From a checkpoint of a small transformer trained on Wikipedia: attention and MLP in parallel, a variant of Adam for these matrices.
MLP neurons of a small language model. Each row is named by its layer, matrix (down: output weights) and neuron, and shows model dimensions 160-287. Each number is 500 + 25 x the weight over its row's rms, rounded and kept within 0 to 999. Numbers have three digits each.
Before each neuron's rows, "raises" lists the tokens whose logits its output raises most directly, leaving later layers aside.

raises: " |", ".", ".\"", ";", ","
L15.down1478:564502543457529479480547501513496501467508536490503504509495426448503502516485508484546498545536542542508501502497490496494492485475494470502499509471499524531549569464462500540498495515524529545499477504545547495491494500491500478505464447498511571510511545493527536483486483530496509510567486489517488519505500477518518510491511520503482490486495474516507496479449451517483523461542

raises: " tries", " gets", "nna", " sees", " wants"
L15.down882:520453463500552463518516523477527477510467494510501496516501473552546475486462458473478484430513548492488554493530491524517501527495465506533533534508496491439516516479508486519471511482526533480466448509508501483491503517482511500539472476499542528464524495508470527509469479511528466485477498505504540472516490500558500506495455518498506514532497566445472469490485522534520528497483

raises: ".", ".”", " 2011.", ").", ".\""
L13.down1370:532541535492482512495459454500496502484544537530459498483476443473500521523510505547518548481524482519491488471473540464498494544470550500496493490481454558506510502464504441500506480493498506526502484485510480516488506429504460460544488489499528482495509514530480529489499479494504518498519515456499491462497463534496479528479503535446508502484501538499463496479450461500510470490529

raises: "ify", " serve", " leave", " allow", " begin"
L13.down1963:527515491500511489524531481529488471527477510507520466518480508514514512471523526523487487462525489499498521495490471466452468504478508490485507472510485508496527461524465488525520524518522513495509473463527513496456483477551564510532477474502507495422504488506520534486540501495473483502534505486504536540535449532485512470472488491507526517465505529493514540505531484510537520533504

raises: ",", ",500", " 2021,", "7,000", " 21,"
L15.down1105:513467500514490544529494537503527511485479474516513499522498493509541502478476486481525484585486472515505514517487514520461535475500462486488546491482500505507501475503498497488553476526460515488483498511505489499498537520503544543491484510516512480504489448509540515492503489570482483510493507487467497487543494498511487502498506488524486508509527456508481458497487520464510485467483

raises: " the", " its", " their", " an", " another"
L13.down79:475502440504518486520501485532474468531525478515477501462460552549468527468462506524543493618539514492506501487483519492470525502528536489513511481486482449486505490518535493455508471524477479489504532511538499502501503529512541465462505493484523487475454501490483486483537504546441479507479554499495564516523506525495497520487490489491512494508508478490501451531520526469467468499530

raises: ".\"", "\".", ".”", ".", "\","
L15.down1023:527539525452473484486526530521510485477523501522495511517507503499500530491499491476528499490564502505503504512466473489475533532525544512466488473486477507522521500493518461488504493461499573486478494513527462502500515496523484499548513463511492512482523512537482491479489490483518529537498498499498499553490470459564490536508484514511512521486467493489485551518529508508520520543521

raises: " of", " Of", " 31,", " 7,", " 31"
L15.down457:495534548528478510512500517480472452459495488472544503518461522475512500513518509504515558525501473508503534481536478491544492497559509474486466534511502505459538470502504477477547478553507442514474550493453505485558493508518542483533490464497510482443490490533548525510480554467508488496521471507548523501524520460477462466495466496515489474564524562535485506503522477487529493468472

raises: "e", "y", "es", "ela", "ey"
L15.down383:497506489520548476498477542489460493483501472481500529476497473514538525481493486541549525449501451525511525507527510552488498501491502518509519512508505473553538534515440483473533494496451526506493480531542515506502505486462504485502504495459485493494491477516505508498460476490508474488498472451502519512504450500482465478475524497493492474476491492478501453495500569511518524474512

raises: "'", "’", "dom", "′", " leak"
L15.down106:487510496449446511499498539479489504497476467472487487508520486517477522463515471482505493462543504468522465483499544505455501550498446491481493547525495464488511476470513503505504533487520527473455523493554493500528510482488481502503482458554500529498467482502497454482492505477482473492509494512459513534500505488499491514508490483472506501488541446482487511479498492471467506471530

raises: " another", " the", " those", " this", " its"
L15.down132:480497505503495501509500494524483503519528493496522497479472546501524518507506494479500518463517478494485450498485548499502480479488522449517538473493465495530518520533530530480506487565499514462479489519521559509495482515483542552508459488438493495470506504511480515520484492541466503505555539528505489516483522511515520431525500510547493529456512518517489481493497529496467475466529

raises: "'", "’", "′", "ha", " might"
L13.down840:520516461492516466493505519491513476468531543491530536529485519452484465489450493531461485465569507499487517495532511496468507464567461474507483498488449489531499478513476489503523522484507494482474503485496506516487514491547549502499518509553493503519476504485473493446512494496460469498466485497483470473523506501521502484506474550437484481482514476514504496514480499498517491513486

raises: "e", "ol", "xa", "p", "pt"
L15.down140:473506506517505464499479515534528499541523486490526478499564523577459518470505499530529482515513486460462495476541493486456511537522518527481504508486514547499497473511496519503473482492488502499495486512453480506512468495533477537534485463480531512453462460429499479488467507494522476502438491488486500512489472465544564526540485490523456512498489492515494494508537498491520528514523

raises: ",", " 4,", " 3,", " 27,", " 26,"
L15.down289:490455504533496533497501556509548502509456497482482472518525504481529522498454490465509516486470476526428500528499508540518507478501494532500539506488492475555468510494482523504494513510463513496491489496480492494501515467491552531519502472497478513537528510511501499533549543541518523522509506502498507547522459487485517478501500508528524490517509492507488501551501543482481517458468

raises: " Vladimir", " Brian", " Steven", " Ralph", " Julian"
L15.down1731:490471531493514459542503480489507478486494532530499514490498518486506478508503493522488502487494501492506464495512550479460493499523511529488510500497509510506524546480521500537557488495520527525489493532506534532509528499514495500479511471476459454512490512494505515504507509505507483499493558493462430497503507467539473487513443493487514512497517525377527506506524466478521464478506

raises: "ally", "ed", "down", "al", "day"
L13.down885:474487518505484513537494542456461505526487467487456530502515508559503493540477467474518516478506480492491477475503508544487525527483475493495495553536462520478483520499514492454538477519501475524548517468544523497494503481540482505505474497470473502476465478481506478473469523468512505533463506500535509497474491477521492523504515491527523468521548490524516517521502534502536500503495

raises: ",", " 4,", ",500", "\",", " canvas"
L15.down828:552456495484531514500540530496509506534477466467497455530493465471493500461483494465525523482513460495483483498510524494506535523490478514505519537440489484506495519489512522463516547544490515492472499506521515500482529475501526508462506492502526535566554474474501482469500501559463509492493492490457467509529514500525497486503512537517480502526542537502505513487475502460485508440473

raises: "s", "dom", "ks", "act", "k"
L15.down1007:502499468491478475517499521513528489519464515484518527509501486528498490530482498517468507516501470480475479494526544509513474515495502500447489503527460483480480467493507498492502450461501494480540484463504504541497481486471443505500496477549435507465467478507459465505515507475552471488491554502441567540483483544473514524454512477544510510467498473473474460554509491481494498459507

raises: " despite", " although", " except", " due", " following"
L15.down300:524507505525501530481498498524498528478514555490505493498533532456545512532487509514532520505512511495480464472488518450503472518497476481490533531501490482505495504512526482503526531537479507464484456526508515492509499454502495497466491472500522526501511472461472467510518460487491471546488480503518520503476560495494488464533513490546508474519561477524532445477491449468501507525521

raises: ",", " 2017,", " 2021,", "eaux", " 2016,"
L15.down701:526502518520502491480496529534541475512498464480487449541497495485515551499473522505515502507483505527504506494494518520517537497476527524530517477524506489483506478488489502457497480535488463509518480518449508508482511489489514514508513495475482486526498481492501504499482449524498534521482495469489496478522470519487523516481529536497503505547515484470520498503479441468514509491521

raises: "’", "'", " of", "al", " Literary"
L15.down500:487504514487526483530515552484467499502523469458528481506459527518520479439483460454490505462482489512505528527534517488492549500447532489481459506526466504469524474483506499491504540485488471459531493495542559483566486498481516491466559467503514502438492490521507492522502490493553507516478499519486517503497486508483524506482503515511516456506474509504479506469526514506512530482530

raises: "n", "ne", "r", "ancy", "or"
L15.down2037:509521505505478526497488473522477496486430450485506504493530485524557525492487528507477508491498486458497544527526526517525507431486496472503517527573509497477491512469514491532459522498463495517547462531522477529507526487549481489522480492476536510537471507482467529565471531491498498501505502527461532524506492498515466506538499527486497460521469517493543499513526470526516557511496

raises: " Alabama", " Hispanic", " Tennessee", " Louisiana", " Texas"
L13.down681:511523472484466505519502497419511539545516486514516456537465513487499509499529525505503503489476497513461451506512517480516539532489511471498498451521508499519481506496517487498518418492508499486528492488522500503486518521524457489516470540468496518523473506467507490526518506486495515549499532483488501512530474508491454511480448496539458471470494473499544515491503519528534513505504

raises: "up", "'", "’", "ie", "ise"
L15.down1576:507501531505524526484465509483541483454511482481549538487507511500519498484510499520527572459507475495461506534523538470526491535499499473544490492507561510510496471519497486476519533479504508490474488488503491522499533548469514479497548504482482480484514477531492475456495524467485507539487511480516487486596528505499492518458455494505571472492506500532520481510480539484506479496489

raises: "e", "i", "es", "en", "ena"
L15.down1969:495476447503524487470468488530480505491504531495495498445541438514468489488474453534454484486465514475494474477487534542522509479502516479493486484509507522493489521524471497480521477469479489527517532436491482535512514506458512503492455590492475524506517497501508498483458527510519483503453532527562520519519526525471467504487505541526465529504523518523461462513457545515495531478522

raises: "'", "’", "′", " whom", " Present"
L13.down1633:503516459461516537442495560493529495490507534462516497483503465516512482490521522478499507465543498471505528497548518485484499504506475488543469482497478509511472517497440487531483526457508470543479482484509495495492529495458517521575493472496502518509504487488477491501488471423507502473520463513519461498513488538498510470498485539495510518473512490523466525496488524515497537464552

raises: " of", " Of", "Journal", " Department", " hours"
L15.down389:498522518465490524476485512485496501495494530489507530541498522479491507501490463498480490395482504483496511523455499435532454486510524520533472499500484460488471462483476499517500496517477507506511485456509469484513505501514494462468504447514467499493491478483546505477517519486499444505482461518521450517481496521471521523490519512482487489518476534487517474509494552504557483525503

raises: "ert", "er", "ers", "uit", "ar"
L13.down1696:496493532467484475513463519463478546489482503477505504503521454492467493477495513486531516476495466472476471505529476477503500476498514528523482510540497534546550522470515467487497487522467537472476518466521489548454531461509518464488580460498500482510524496516529530473510512466496472467527483506500509485515490501477466463505497461513504485484523469485487552518489501552516493504493

raises: " of", " Of", "sphere", " percent", "ions"
L13.down835:535507490530509535509513523498492507491519507541524490529497527481507514480494486492501510475514524522526527491522522498500501488479505511567473505472476472539462469495525526481508493503491505497497516485513543476536514479481500509433536502452503488483494484521504527465501494456507460478480468469491532571508477512511483499499449532525518512514505493486503513519457470523489495493505

raises: "e", "lia", "a", "be", "la"
L15.down167:485470541526468567503509496447528514476460490481482485523502521485500507547505558508453518447430457493511501515483498559505517488517495531497561474525524497478537524484481495540504509510474495482491500486468504500534527481518496503521541491485469475531534519483496520499479537475554488502472498518503484518495461489489451445488466480513521498501492493494445490503505520527489484484456

raises: "'", "’", "house", "′", " sentenced"
L13.down969:523472440467546532484497503519507535501500503476498506521491508529509501549463507520544501519489476477525470514483512485503548513494538469523474504484501488533502476544488525507545479509512510478497519457529513501476495501483515509473511483508484505499516519493527496503483525483498507483517494512508489481527529477467511522528451491442503478458543532515468490455525512529523531476478

raises: " Alabama", " Nigeria", " Tennessee", " Scotland", " Florida"
L15.down892:489528487492533460454514494501515521538451456481506462537489512514544465511564512491536477462497519506525520474501499518512500443535522467490475497496459500487547486489515502464474514537503507501537514462520527518504505483530482505507490477502530522490459449483491508560476525526483538521516508454494511476513518528489485453496468515461522445537519481528465478483484480485496498510513

raises: " of", " Of", "of", " associated", "volving"
L15.down1126:495511506477526515513459483513478503508530501508476506556470532536530473486543493523502486611467513505513469514461492520469482505509492511514434503493506498508478457495529489491530459487508475518537530523526505515513523502552531504482490511477511498503436456478523480483463497485491509477489485526486488480504513535440453491528513511525528528523491511498510471508505463522519522467504

raises: "e", "or", "ors", "ed", "jur"
L15.down502:486484508529473512503498487454476522504510464461479495523541445540485512466519455462508471494497477505509463538554515483483532526500490509516509526492495495524495499491442495504535526497479533546468528514509489510541456489504484501505498469469454489521468466544544471506455508501510535493446509509480520497520451502509482478516494498530537518457490519464516506494539552473486512500531

raises: " that", " another", " his", "that", " its"
L15.down1819:507464522490511516493517538486485481536508476487463496483514523532491541503450507504502476460504483479529480488512503520504465508474519429472510488533511493511557463490464559473517506530461499505468530512517579496495510503492499489506521478486482495492477491531550515482497486534475478501494463508499511519548485539491539474460472481472529514502528464527505467495464514518449520471538